From a checkpoint of a small transformer trained on Wikipedia: vocabulary 8192, a variant of Adam for these matrices.
MLP neurons of a small language model. Each row is named by its layer, matrix (gate and up: input weights) and neuron, and shows model dimensions 144-207. Each number is 50 + 10 x the weight over its row's rms, rounded and kept within 0 to 99. A neuron's up and down rows have the sign that makes its largest values positive.
After each neuron's rows, "fires after" lists the tokens most often just before its 100 highest values on Wikipedia text that the model never trained on.

L6.gate491:50 44 60 57 41 53 56 54 51 65 61 47 23 41 49 44 39 57 47 32 70 37 57 60 47 48 71 42 49 43 58 52 53 40 48 34 58 56 56 35 38 47 54 57 64 60 53 44 39 53 53 48 51 53 53 42 45 62 52 58 58 50 57 50
L6.up491:57 47 55 64 59 37 54 49 61 51 64 35 51 35 38 60 51 53 52 46 72 38 58 36 44 70 57 53 38 54 60 63 31 55 33 29 48 50 41 33 25 34 51 33 49 67 67 39 42 39 66 43 58 47 49 48 67 69 60 45 47 58 45 43
fires after: ".", "-", "|", " (", "Se", "O"

L9.gate443:52 53 44 58 48 69 48 52 59 51 55 51 26 67 51 51 54 60 64 33 72 48 46 69 51 58 60 56 44 39 45 64 36 59 49 66 48 58 54 39 45 54 50 47 36 62 44 37 34 47 42 40 56 57 41 63 54 57 47 51 57 45 45 38
L9.up443:46 47 43 32 59 54 43 63 62 65 54 50 56 46 42 26 53 45 52 43 41 63 34 47 55 46 55 53 53 53 51 59 51 48 38 38 62 26 64 47 62 43 35 41 48 62 74 63 58 44 51 50 51 44 43 46 26 56 57 54 49 57 51 38
fires after: "-", "|", " (", " a", "("

L4.gate821:53 62 61 63 43 24 34 61 51 52 49 47 65 50 43 57 59 67 59 26 61 52 51 45 54 65 48 48 64 51 56 32 41 41 71 68 39 63 63 60 46 50 48 42 31 49 59 39 42 34 64 51 43 63 53 54 49 40 65 69 54 47 53 55
L4.up821:65 42 50 67 72 61 46 54 54 64 47 48 58 69 62 45 27 44 39 41 49 68 56 54 57 33 56 67 52 40 48 54 30 52 54 58 41 36 51 49 39 42 38 55 45 57 47 47 51 38 52 43 43 55 46 52 39 56 60 43 20 54 66 52
fires after: " In", "In", " in", " 18", " the", " October"

L9.gate190:55 64 42 57 41 50 55 66 51 49 50 40 55 43 53 71 62 44 48 35 57 50 36 32 45 47 36 49 60 33 39 31 35 48 55 56 34 50 54 43 40 50 67 48 49 34 41 48 54 57 51 36 30 66 49 53 53 56 48 65 64 41 59 71
L9.up190:47 62 69 43 64 56 41 58 47 48 47 56 43 43 53 44 37 53 60 20 53 21 55 55 64 67 55 57 53 52 54 47 49 49 54 53 48 53 55 40 58 44 42 42 54 43 63 54 76 53 32 29 52 59 54 62 39 59 36 47 47 52 36 38
fires after: "\n", " on", " of", " to"

L7.gate552:45 69 75 57 46 55 52 52 60 64 40 42 61 68 50 45 50 44 47 33 68 60 53 37 46 52 38 62 50 50 60 55 52 33 52 46 57 35 43 56 53 62 48 36 44 57 48 40 60 53 52 55 62 64 62 69 45 43 49 61 36 56 68 44
L7.up552:40 49 62 53 41 56 47 52 46 63 47 54 52 58 53 46 60 58 52 50 54 58 40 39 54 58 60 69 52 47 62 42 50 36 51 35 45 34 39 58 38 52 44 34 49 61 47 56 35 49 57 53 57 69 36 55 46 60 59 61 39 34 49 51
fires after: " In", ".", "=", " 18", "In"

L4.gate457:53 51 48 53 44 53 71 61 63 39 52 53 39 38 52 50 42 67 42 62 48 22 70 56 60 79 49 46 41 50 53 45 58 60 38 62 43 68 34 39 47 41 53 38 27 50 53 51 35 54 48 37 55 63 57 50 63 48 47 50 62 52 50 45
L4.up457:33 42 59 55 51 50 64 48 49 52 43 46 42 64 74 40 30 67 49 40 58 33 69 54 52 64 65 40 49 57 50 44 50 67 71 56 43 44 39 40 48 46 52 39 38 52 51 53 42 52 69 46 49 41 43 38 56 44 46 73 61 46 33 52
fires after: " (", " |", " \"", "-", "\n", "|"

L6.gate138:71 45 26 67 42 61 65 53 68 55 72 50 53 58 49 47 54 34 46 46 48 52 56 45 51 59 24 50 38 54 47 57 42 56 41 42 51 59 47 54 36 38 42 55 55 68 48 58 47 53 65 45 27 53 48 58 48 54 52 58 44 48 42 41
L6.up138:37 29 53 51 55 39 50 57 30 55 46 63 37 64 65 49 64 61 45 58 44 42 45 69 65 54 40 50 36 76 50 37 65 42 52 64 34 44 46 59 32 44 47 42 64 59 42 51 43 41 55 54 57 55 48 46 43 53 45 47 64 56 43 60
fires after: "–", "-", "|"

L9.gate355:52 65 43 57 40 42 45 57 51 46 50 43 39 46 53 64 54 45 48 50 68 50 38 41 28 59 41 54 54 53 47 64 59 40 56 63 49 55 30 76 49 66 46 48 63 52 49 33 52 73 50 47 55 48 48 62 53 33 42 47 36 43 53 75
L9.up355:38 54 59 69 46 46 36 56 45 49 43 38 26 58 50 53 51 35 50 42 42 45 41 55 54 57 32 56 51 44 53 58 36 51 36 46 55 38 46 55 40 65 54 47 39 58 47 45 50 46 24 50 38 47 52 70 51 41 61 42 45 51 51 61
fires after: ".", "6", "2", "0", "1", "5"

L2.gate403:32 53 42 54 49 44 55 31 44 39 32 65 35 74 60 58 52 41 67 54 58 43 64 63 50 53 57 42 64 44 54 53 55 47 45 52 19 49 69 81 55 42 49 40 57 54 38 56 39 55 46 50 37 44 50 44 48 45 42 53 54 58 37 54
L2.up403:46 35 51 49 48 71 47 52 68 36 48 42 47 51 62 44 39 47 39 32 38 45 52 39 40 58 56 32 48 40 47 65 33 52 57 50 44 58 37 45 41 47 63 67 36 57 46 52 45 43 45 60 42 53 33 39 48 48 37 50 44 61 52 42
fires after: "'", "\n", " (", " \"", "\n\n"

L7.gate451:60 67 56 45 50 70 43 55 39 56 60 42 49 61 59 47 43 40 50 45 52 56 40 42 43 82 45 44 43 46 55 73 45 52 51 55 49 51 42 40 62 52 56 62 53 68 47 50 54 57 62 68 52 31 63 46 55 58 41 48 37 65 46 55
L7.up451:36 39 37 63 36 48 53 44 51 54 35 51 63 58 38 51 45 44 40 59 54 44 56 55 38 53 61 43 46 41 44 49 56 48 39 41 52 36 50 44 60 53 63 43 46 71 45 49 42 52 48 38 50 44 55 36 51 54 31 65 62 60 27 55
fires after: "-", "|"

L7.gate143:41 44 75 55 33 54 62 39 58 66 36 48 48 42 55 33 39 49 59 49 49 43 45 49 49 47 54 55 46 42 49 36 63 59 57 67 42 35 43 51 39 50 46 35 45 46 49 48 51 62 61 45 66 56 49 41 50 58 44 72 53 45 46 46
L7.up143:41 62 70 43 52 50 38 56 67 62 60 54 39 69 51 18 51 70 55 47 49 39 35 44 59 45 59 46 61 45 53 62 68 64 57 42 61 44 59 43 52 42 62 54 57 64 47 44 35 62 47 34 63 46 49 53 25 59 23 40 49 58 55 59
fires after: " the", " a", " The"

L2.gate214:46 53 48 61 44 55 38 57 50 55 59 48 34 50 45 35 54 63 48 60 44 48 62 58 47 61 49 63 47 76 47 62 44 47 51 51 55 58 32 39 41 37 47 54 50 58 48 54 40 55 39 39 55 62 63 57 63 59 35 51 49 61 42 63
L2.up214:52 38 48 57 31 46 57 67 50 73 48 45 54 57 43 59 45 48 45 41 67 35 61 41 51 50 67 38 38 47 52 47 49 56 52 73 42 69 37 42 42 42 57 47 61 53 59 51 48 47 48 63 65 42 50 43 60 64 44 46 51 46 50 63
fires after: " (", "-", " \"", " d", "\n\n"

L6.gate762:45 57 39 49 63 64 65 55 36 70 68 39 54 64 53 46 47 54 47 46 29 45 36 44 58 75 45 60 54 57 54 57 53 67 56 47 39 49 40 56 61 58 53 40 44 39 44 39 62 49 49 41 35 54 41 55 62 46 53 55 47 38 59 59
L6.up762:53 65 45 39 41 71 80 46 51 51 60 50 41 48 61 48 49 67 46 67 40 52 47 58 34 49 49 49 42 66 51 60 43 70 47 43 52 32 32 45 50 36 39 67 55 45 64 33 61 51 49 42 41 50 58 62 47 37 55 42 53 58 57 37
fires after: "-", "|", " 2", " 3", " Sub", " 4"

L4.gate408:54 34 37 58 49 55 49 47 58 41 46 50 74 44 42 59 45 68 52 47 52 55 41 46 46 57 48 49 48 61 40 49 53 60 47 69 55 70 46 50 29 60 51 42 50 56 56 54 63 62 59 39 49 39 48 63 48 57 38 45 35 40 43 47
L4.up408:71 41 39 60 67 48 61 54 56 44 46 43 66 55 39 71 42 51 57 61 54 42 52 48 56 59 54 46 41 56 33 60 53 44 40 41 48 51 63 68 44 51 58 35 50 56 47 45 58 47 49 42 52 56 55 71 48 45 44 49 31 53 64 49
fires after: ")", " is", "\n\n", "\n", " was", "="

L2.gate648:48 37 44 52 45 40 43 39 54 49 43 57 44 46 46 46 49 56 65 61 58 41 59 66 37 77 51 32 51 47 64 47 47 62 51 60 60 56 43 36 51 43 40 46 41 67 57 53 44 42 48 30 43 57 32 41 58 64 41 63 57 64 44 65
L2.up648:49 58 62 50 48 36 42 60 62 52 65 56 63 43 49 76 64 36 43 50 74 44 57 58 58 38 40 58 48 44 35 56 42 39 52 45 41 48 63 52 45 49 38 65 57 63 37 54 45 51 55 61 47 68 42 48 48 30 37 47 57 29 48 55
fires after: "–", " (", "\n", "\n\n", "-"

L6.gate271:67 60 44 51 46 33 31 41 38 39 31 74 30 39 35 33 50 59 72 43 65 62 42 54 48 57 47 48 59 50 60 53 62 53 57 35 42 47 42 69 43 56 31 47 52 53 39 37 46 51 70 38 60 44 64 34 53 58 52 59 53 39 54 43
L6.up271:48 69 37 58 66 38 49 80 73 46 54 69 42 42 36 36 47 60 54 44 50 56 47 58 61 47 50 49 49 43 57 55 54 47 42 50 52 60 45 49 43 30 65 54 27 60 49 31 61 40 49 60 56 41 67 48 29 58 47 51 63 50 37 57
fires after: "|", "\n", " (", " In"

L2.gate774:55 42 37 38 51 57 59 71 53 40 49 68 48 37 61 35 55 52 50 49 46 32 43 49 62 64 42 45 50 47 43 40 46 55 65 62 38 54 46 52 37 47 36 62 64 67 52 53 41 44 41 55 49 53 47 67 57 45 25 61 34 35 69 37
L2.up774:64 39 55 53 31 41 42 64 41 52 39 45 71 30 53 56 51 43 58 52 65 50 48 36 51 54 60 38 47 51 32 50 49 53 38 37 40 43 42 44 40 46 55 52 60 60 51 55 53 46 43 60 57 48 49 59 41 46 43 46 48 43 60 49
fires after: "\n", "="

L7.gate286:46 62 48 49 47 61 28 55 51 53 46 55 66 52 47 47 42 34 59 41 54 43 58 63 40 46 61 61 45 50 44 67 35 51 54 48 53 36 33 47 54 33 69 43 49 59 38 23 28 39 41 44 62 46 68 54 55 63 37 52 53 61 54 57
L7.up286:47 49 44 52 47 38 39 81 45 47 47 70 59 43 40 53 38 56 44 35 76 49 65 49 56 55 56 53 39 52 68 57 39 41 27 52 39 52 52 65 64 36 52 55 61 63 43 41 35 63 51 50 60 72 47 57 33 59 42 33 61 62 65 69
fires after: "-", " co"

L7.gate754:53 37 39 42 53 58 51 53 37 58 67 30 30 64 52 56 32 55 45 44 40 49 42 49 34 61 44 53 42 50 44 57 54 39 54 66 44 68 56 60 37 51 50 48 59 52 51 55 56 50 52 63 56 51 60 69 60 57 44 63 47 53 46 62
L7.up754:39 52 62 47 49 52 58 60 39 61 44 54 37 56 48 58 46 46 57 55 37 63 70 73 43 66 29 58 54 67 58 32 40 69 40 59 56 35 52 44 49 60 40 63 58 58 52 40 46 32 57 44 35 44 40 47 52 37 48 41 45 60 35 64
fires after: "-"

L4.gate771:55 59 42 60 56 58 32 58 64 38 61 53 65 47 47 39 50 38 44 68 43 43 47 44 38 69 48 35 38 71 52 70 53 57 27 41 60 58 62 36 46 63 51 72 46 73 57 69 54 60 54 42 37 40 57 51 61 56 46 62 38 57 62 55
L4.up771:63 52 32 53 61 47 42 66 54 47 63 56 45 29 39 67 45 30 68 53 71 57 25 37 53 61 52 49 52 43 51 59 38 47 35 39 52 57 62 46 28 62 58 63 33 55 67 43 29 45 52 38 63 59 58 70 68 55 60 57 57 49 59 48
fires after: "\n", " V", " (", "\n\n", "3", "."

L2.gate198:57 52 63 51 49 54 58 52 69 78 50 51 81 63 52 58 39 40 28 30 70 48 63 43 62 37 64 62 39 55 59 39 53 22 55 52 42 40 46 57 46 40 53 44 46 56 57 36 55 40 64 68 72 53 37 38 43 67 52 49 51 40 68 42
L2.up198:40 62 58 44 50 48 58 50 64 61 54 48 72 56 47 56 44 52 51 41 51 54 56 46 48 49 52 54 36 50 50 43 46 42 51 67 41 42 45 60 39 51 47 29 53 64 79 35 43 36 48 65 46 72 31 35 40 48 56 50 58 41 66 45
fires after: " 18", " In", "In", " in", " the"

L2.gate686:59 36 83 66 47 41 51 49 72 57 38 41 58 43 63 44 55 65 50 45 46 47 68 53 42 48 41 56 50 41 56 49 52 37 62 49 44 43 33 52 41 50 42 30 46 60 56 35 62 68 39 48 50 59 57 27 63 63 42 50 43 46 62 58
L2.up686:47 46 60 51 41 51 57 37 62 61 37 49 32 49 70 50 50 65 50 59 61 41 46 51 48 60 46 50 60 35 68 64 48 39 64 45 52 32 52 43 40 52 41 35 44 50 51 51 44 71 54 46 55 50 45 30 62 58 45 49 60 39 49 40
fires after: ".", " (", ":", ",", "-", " ."

L6.gate43:83 40 44 59 41 38 50 47 42 33 48 36 53 40 51 49 53 56 59 57 58 59 63 54 41 62 54 60 41 58 41 73 62 47 40 39 86 58 38 39 64 46 41 42 45 58 55 62 47 48 49 64 55 49 41 32 57 52 47 42 52 51 65 37
L6.up43:61 43 48 62 50 50 41 37 42 49 40 29 47 45 65 53 44 58 44 67 49 44 46 54 40 51 63 58 49 57 32 65 47 34 49 38 87 59 43 36 66 50 35 60 35 68 50 79 33 61 50 54 40 45 50 43 62 42 45 49 57 74 70 41
fires after: " La", "una", " la", " te", "La", "ha"

L2.gate361:44 49 55 57 35 46 40 24 54 56 54 57 31 65 40 61 35 59 66 35 58 54 61 57 28 52 49 47 61 57 63 40 50 59 61 54 51 42 40 77 44 58 52 48 55 42 50 63 49 78 38 41 42 42 49 47 43 30 49 59 72 60 48 68
L2.up361:40 36 65 50 53 55 38 46 51 63 48 50 52 50 52 57 58 50 61 42 58 61 75 54 52 51 53 44 53 35 55 58 38 67 43 46 53 50 41 39 37 52 45 36 51 42 54 51 49 49 66 54 54 33 41 28 38 42 56 50 54 38 36 41
fires after: "\n", " the", "|", "'", "-"

L6.gate676:49 48 43 38 62 65 51 49 64 67 52 34 49 44 65 62 42 62 45 48 38 46 64 63 53 40 57 38 41 52 36 55 68 67 62 50 65 46 56 36 65 55 43 40 43 35 56 48 66 51 45 53 45 59 42 50 32 55 56 57 45 52 41 50
L6.up676:66 42 39 36 68 59 53 50 30 56 49 40 44 60 52 46 54 44 47 52 46 37 56 45 55 51 49 28 55 61 41 48 78 39 51 60 68 47 44 60 60 50 41 36 30 47 53 61 52 44 41 52 38 39 50 62 49 55 47 47 53 51 62 42
fires after: "  ", "\n", " Raj", "ad", " Candidate", "ya"

L7.gate441:52 31 38 59 35 57 53 35 50 49 43 55 57 51 62 18 51 35 56 47 44 50 68 43 50 40 49 37 37 46 55 49 58 48 46 49 57 46 44 37 54 41 38 53 67 54 56 27 46 58 52 52 57 57 51 47 50 29 39 48 63 54 58 44
L7.up441:60 30 34 26 46 55 48 66 34 45 43 72 46 49 48 51 48 33 57 73 38 53 42 74 44 71 39 54 39 57 42 60 63 62 39 48 45 44 40 54 43 59 53 55 75 46 46 49 40 48 48 45 60 54 68 37 66 35 54 30 62 52 41 38
fires after: "-", " Alt", " Women", "in", " out", " rel"

L7.gate626:71 53 45 57 40 45 44 39 57 47 62 51 55 51 39 56 44 32 51 45 26 43 59 54 52 54 26 59 45 61 40 62 47 48 33 38 41 46 41 64 53 50 36 45 49 61 44 62 60 51 44 39 32 67 57 85 55 47 42 54 41 49 50 61
L7.up626:60 38 43 41 50 44 39 32 55 32 67 57 51 52 44 55 47 40 55 51 40 47 39 61 57 42 50 32 27 55 57 62 46 39 54 41 44 68 53 63 53 51 40 52 47 64 25 64 48 54 49 26 50 35 54 65 47 70 53 60 39 67 57 68
fires after: "\n", " |", "-"

L6.gate199:61 40 48 56 46 61 50 49 56 46 56 45 53 59 35 53 48 37 59 59 51 53 35 39 40 77 39 41 41 54 64 55 38 39 60 65 36 60 52 53 51 43 55 49 51 66 50 57 40 38 62 45 50 53 55 52 53 51 52 44 52 52 49 51
L6.up199:48 50 37 47 56 55 47 52 55 67 57 60 53 61 45 53 28 45 43 45 55 47 71 53 64 70 45 62 30 82 60 46 40 56 53 46 48 64 64 43 60 41 49 51 58 55 57 58 44 57 47 35 45 52 29 58 47 49 42 47 42 47 51 49
fires after: ",", " In", " in", " (", "In", " the"

L4.gate786:54 64 35 41 48 40 57 41 55 43 41 49 39 44 57 44 43 53 64 58 70 49 49 57 35 43 47 48 56 53 59 37 50 31 56 63 55 43 66 47 55 41 56 62 38 45 50 58 43 45 60 38 56 72 30 58 54 54 52 63 64 43 36 50
L4.up786:59 39 60 67 46 60 33 60 49 49 33 42 41 66 40 54 68 67 33 46 72 43 70 61 41 60 53 48 40 38 45 50 31 49 54 44 40 53 53 58 47 50 47 21 50 54 52 41 38 41 56 49 46 42 26 33 55 50 28 57 49 43 44 30
fires after: ",", ".", "\n", "\n\n"

L2.gate784:64 41 51 72 33 42 48 59 52 55 58 46 46 55 23 56 40 50 38 54 68 49 66 60 55 56 37 56 42 43 42 39 54 58 54 43 67 55 51 55 60 53 54 35 43 57 56 41 54 57 32 50 39 52 67 40 50 49 46 52 48 56 41 47
L2.up784:39 45 60 50 32 58 43 63 58 48 60 39 44 61 42 45 55 59 53 63 66 42 66 59 45 68 43 39 49 56 39 47 52 48 57 66 42 53 40 48 50 54 49 43 54 54 51 46 49 61 34 59 51 49 41 41 45 60 62 48 65 58 38 47
fires after: "-", " \"", " (", " "

L7.gate691:51 35 41 60 44 61 53 59 51 46 47 72 44 44 51 53 50 50 62 56 51 65 57 57 57 46 59 37 55 53 37 62 49 44 27 48 41 44 61 41 47 47 62 63 46 39 51 41 47 39 56 53 54 59 74 35 38 57 42 46 46 58 65 57
L7.up691:46 35 48 46 50 42 27 66 49 44 63 47 61 69 33 46 46 52 32 60 52 53 43 35 49 57 35 49 49 57 48 56 59 32 54 49 42 49 42 66 43 54 22 37 46 60 44 57 55 64 47 47 69 65 39 53 52 57 38 67 46 57 48 63
fires after: "-", "|"

L2.gate680:42 62 51 55 48 53 33 49 46 54 38 55 72 46 53 52 39 49 39 49 61 41 51 50 48 50 63 43 50 58 52 53 53 41 53 52 45 69 51 18 39 49 52 32 67 53 65 48 50 45 57 52 60 32 39 73 38 50 43 25 43 45 44 57
L2.up680:34 59 62 43 41 50 50 41 61 58 43 49 50 60 56 56 49 61 49 53 59 32 52 52 44 60 51 35 48 53 58 58 52 56 63 68 39 53 37 38 47 61 47 32 65 54 74 55 48 72 53 41 54 41 50 60 66 47 31 53 60 53 36 60
fires after: " (", " \"", "-", " ", "—"

L9.gate170:55 42 42 66 51 61 50 66 47 51 54 53 40 53 51 52 39 39 29 52 54 54 54 48 54 59 56 53 40 62 57 69 59 60 50 52 51 48 50 46 46 41 54 53 58 48 43 48 55 49 46 42 64 34 46 43 61 59 29 61 51 44 52 77
L9.up170:64 41 54 49 69 64 47 64 46 61 40 59 44 53 55 49 48 35 48 30 71 35 46 58 46 56 43 49 51 49 57 63 63 43 43 53 40 41 48 43 53 56 71 67 62 52 58 60 33 55 46 44 52 57 67 37 57 55 39 59 53 55 53 58
fires after: "|", "-", "\n\n", "year", " a"

L4.gate580:53 62 29 50 45 44 40 45 44 43 47 38 30 50 42 63 37 69 36 30 50 57 56 45 42 45 53 32 49 32 36 48 69 53 28 52 63 52 53 72 48 31 45 42 43 58 38 67 54 56 41 50 28 48 52 39 36 36 52 55 40 52 54 44
L4.up580:44 29 58 51 53 54 58 56 55 64 29 30 53 34 51 33 54 38 43 42 50 45 63 43 60 48 56 44 53 33 52 62 79 49 43 50 44 40 45 66 43 47 41 35 53 50 56 62 70 33 43 48 54 37 31 49 54 42 50 50 47 44 50 42
fires after: "\n", "'", " Bro"

L9.gate682:48 47 50 61 68 50 43 40 49 28 54 30 51 37 39 59 72 48 49 45 55 58 47 30 45 41 45 40 47 44 46 47 59 43 48 59 42 43 40 58 43 47 53 50 48 51 30 37 55 62 38 50 49 43 48 56 47 32 45 43 55 52 49 56
L9.up682:46 49 49 58 37 43 56 59 45 41 35 35 57 52 53 58 62 30 46 35 65 47 57 53 53 37 27 53 53 45 42 44 63 31 45 50 54 51 51 62 27 75 66 50 49 53 59 61 46 63 57 47 48 64 37 46 52 43 57 59 60 40 42 42
fires after: ".", " (", "\n"

L9.gate60:68 50 45 36 54 26 62 51 46 47 38 56 40 46 44 35 47 48 36 37 63 45 53 56 64 63 41 58 55 46 64 37 62 56 59 37 42 52 53 52 55 59 51 35 42 50 38 72 53 54 33 39 49 64 54 38 49 64 37 54 47 57 46 41
L9.up60:62 39 69 40 47 56 55 45 55 62 43 61 24 44 45 33 38 62 42 28 55 46 58 50 63 52 53 56 53 52 63 41 50 42 68 29 47 46 36 56 51 37 52 28 55 44 27 62 33 62 47 38 53 50 56 34 41 62 35 52 54 50 55 54
fires after: " the", " a", " (", " at", ",", ";"

L9.gate134:58 48 59 37 52 52 43 41 34 54 65 49 45 29 56 43 60 50 38 40 54 32 58 75 47 46 56 56 54 39 47 45 61 54 57 50 62 59 28 27 30 53 46 30 49 75 44 45 36 65 43 42 58 42 67 41 23 41 69 56 56 69 64 52
L9.up134:51 55 56 36 37 47 44 51 32 50 46 60 61 25 64 31 48 46 54 36 67 39 59 45 59 64 46 56 54 40 55 41 47 56 62 57 47 58 53 53 53 61 37 50 51 53 42 43 55 53 51 37 40 62 51 63 45 50 42 65 50 59 55 35
fires after: " the", " a", "s"

L4.gate556:44 49 52 39 37 58 52 68 50 35 33 64 51 42 47 54 30 55 40 54 73 42 64 32 69 50 34 46 46 46 43 56 45 51 39 68 42 53 49 55 55 59 45 55 59 51 75 50 62 63 48 40 39 41 63 63 57 66 36 43 40 53 55 75
L4.up556:58 56 56 53 40 53 46 55 49 64 59 48 50 48 43 53 26 35 52 45 57 43 50 51 58 41 46 56 52 42 68 68 65 58 46 48 52 54 42 58 43 33 49 59 50 71 45 63 40 45 26 46 48 49 46 49 53 55 31 33 45 52 42 55
fires after: "\n", " ("

L4.gate304:71 48 36 47 58 63 61 52 46 45 47 59 42 50 55 65 36 55 49 54 47 49 49 38 47 63 27 51 52 39 46 31 57 62 69 41 40 33 66 54 52 68 53 54 40 41 67 45 75 52 50 36 26 57 59 49 47 45 53 64 45 61 56 62
L4.up304:52 51 47 49 47 46 33 58 38 45 41 35 51 42 49 47 53 18 53 52 59 43 59 46 65 43 52 40 50 46 64 81 70 34 57 54 35 45 40 49 64 37 43 53 53 61 43 55 49 38 34 71 59 49 37 50 51 55 56 56 52 42 36 46
fires after: "\n", "-"

L7.gate53:68 50 42 46 53 59 42 44 50 56 63 69 52 51 69 48 50 49 57 28 68 56 58 54 64 53 58 52 44 39 53 43 48 39 51 45 44 34 57 30 33 31 59 56 38 40 44 39 48 51 51 45 53 45 48 61 46 52 35 41 47 59 55 52
L7.up53:65 52 48 59 57 52 52 70 40 58 62 58 49 58 60 51 29 28 46 54 69 53 43 17 63 50 32 52 40 61 42 59 36 50 62 33 51 52 47 50 54 48 58 57 45 58 47 46 61 49 49 36 39 56 65 80 40 61 45 48 44 61 41 46
fires after: " the", "-", " a", "–"

L4.gate490:30 56 56 47 36 57 52 67 64 45 47 63 45 51 40 41 42 80 47 63 53 52 54 60 55 54 63 55 55 58 46 51 60 47 66 34 47 63 68 42 50 49 68 67 59 42 54 52 43 46 47 43 62 33 45 51 51 76 51 65 51 63 53 44
L4.up490:63 37 63 53 42 60 64 64 53 57 29 54 40 42 39 39 62 42 44 69 53 32 55 62 59 52 40 36 43 53 59 48 40 45 53 57 48 59 42 48 39 38 47 34 46 59 49 47 58 77 59 42 48 57 63 63 60 65 35 55 58 53 41 58
fires after: " (", "-", " \"", " 400", "5"

L4.gate351:41 41 43 37 58 47 64 50 40 51 55 56 45 49 58 50 40 43 58 71 36 33 67 55 54 45 53 45 57 52 54 59 41 49 52 58 51 51 42 37 49 53 57 38 46 46 53 54 44 51 47 35 77 63 56 57 57 59 52 43 43 56 55 48
L4.up351:37 44 66 58 46 59 59 37 51 53 42 46 37 58 61 38 52 62 41 63 54 36 64 46 55 62 51 49 45 37 75 39 64 56 56 50 28 70 32 51 50 54 44 47 54 44 50 64 59 51 54 33 37 41 32 42 42 47 42 64 42 48 32 48
fires after: "\n\n", " |", "\n", " (", " is"

L6.gate108:52 58 55 37 70 50 46 64 63 50 48 48 44 42 47 47 62 57 71 44 49 46 47 34 42 57 39 36 55 39 53 34 59 33 61 48 47 70 48 55 34 49 34 52 58 60 58 54 43 62 70 68 47 51 51 44 34 46 64 71 62 37 39 52
L6.up108:48 63 55 44 47 40 45 61 49 64 40 63 68 36 35 37 38 54 49 43 49 52 43 42 55 58 54 42 39 62 40 39 45 58 56 70 74 55 50 38 45 45 38 36 46 62 60 58 51 45 48 35 68 42 43 51 39 51 38 44 39 49 40 53
fires after: " the", " The", " In"

L6.gate455:61 25 33 40 62 73 55 53 47 36 44 61 48 62 68 34 40 46 52 60 47 56 60 61 52 60 32 42 56 55 67 43 38 56 65 60 38 37 46 55 49 56 68 43 28 38 33 36 48 48 68 38 58 53 46 48 67 53 44 53 46 54 61 51
L6.up455:52 28 32 56 53 56 56 40 62 47 33 77 41 55 47 47 43 47 59 64 48 59 75 54 49 58 50 43 45 63 67 41 44 54 57 49 49 53 57 58 64 69 49 41 41 49 42 72 41 48 64 48 43 56 25 45 43 63 28 51 42 47 46 53
fires after: ",", " |", " and"

L4.gate764:40 60 47 46 66 54 38 36 71 50 63 67 47 69 42 55 55 67 44 56 47 48 59 43 52 38 41 42 59 65 46 42 39 36 45 44 47 52 43 65 39 53 53 47 64 55 31 55 40 48 56 54 45 68 65 45 44 50 36 51 65 65 45 59
L4.up764:53 60 58 39 44 29 22 66 46 44 43 42 39 37 31 43 62 65 67 53 66 31 35 37 52 57 51 52 47 48 64 48 54 57 39 45 52 68 27 34 31 44 53 30 49 65 53 51 29 44 42 43 64 51 41 57 52 50 43 57 62 59 62 52
fires after: " (", " \"", "-", "\n\n"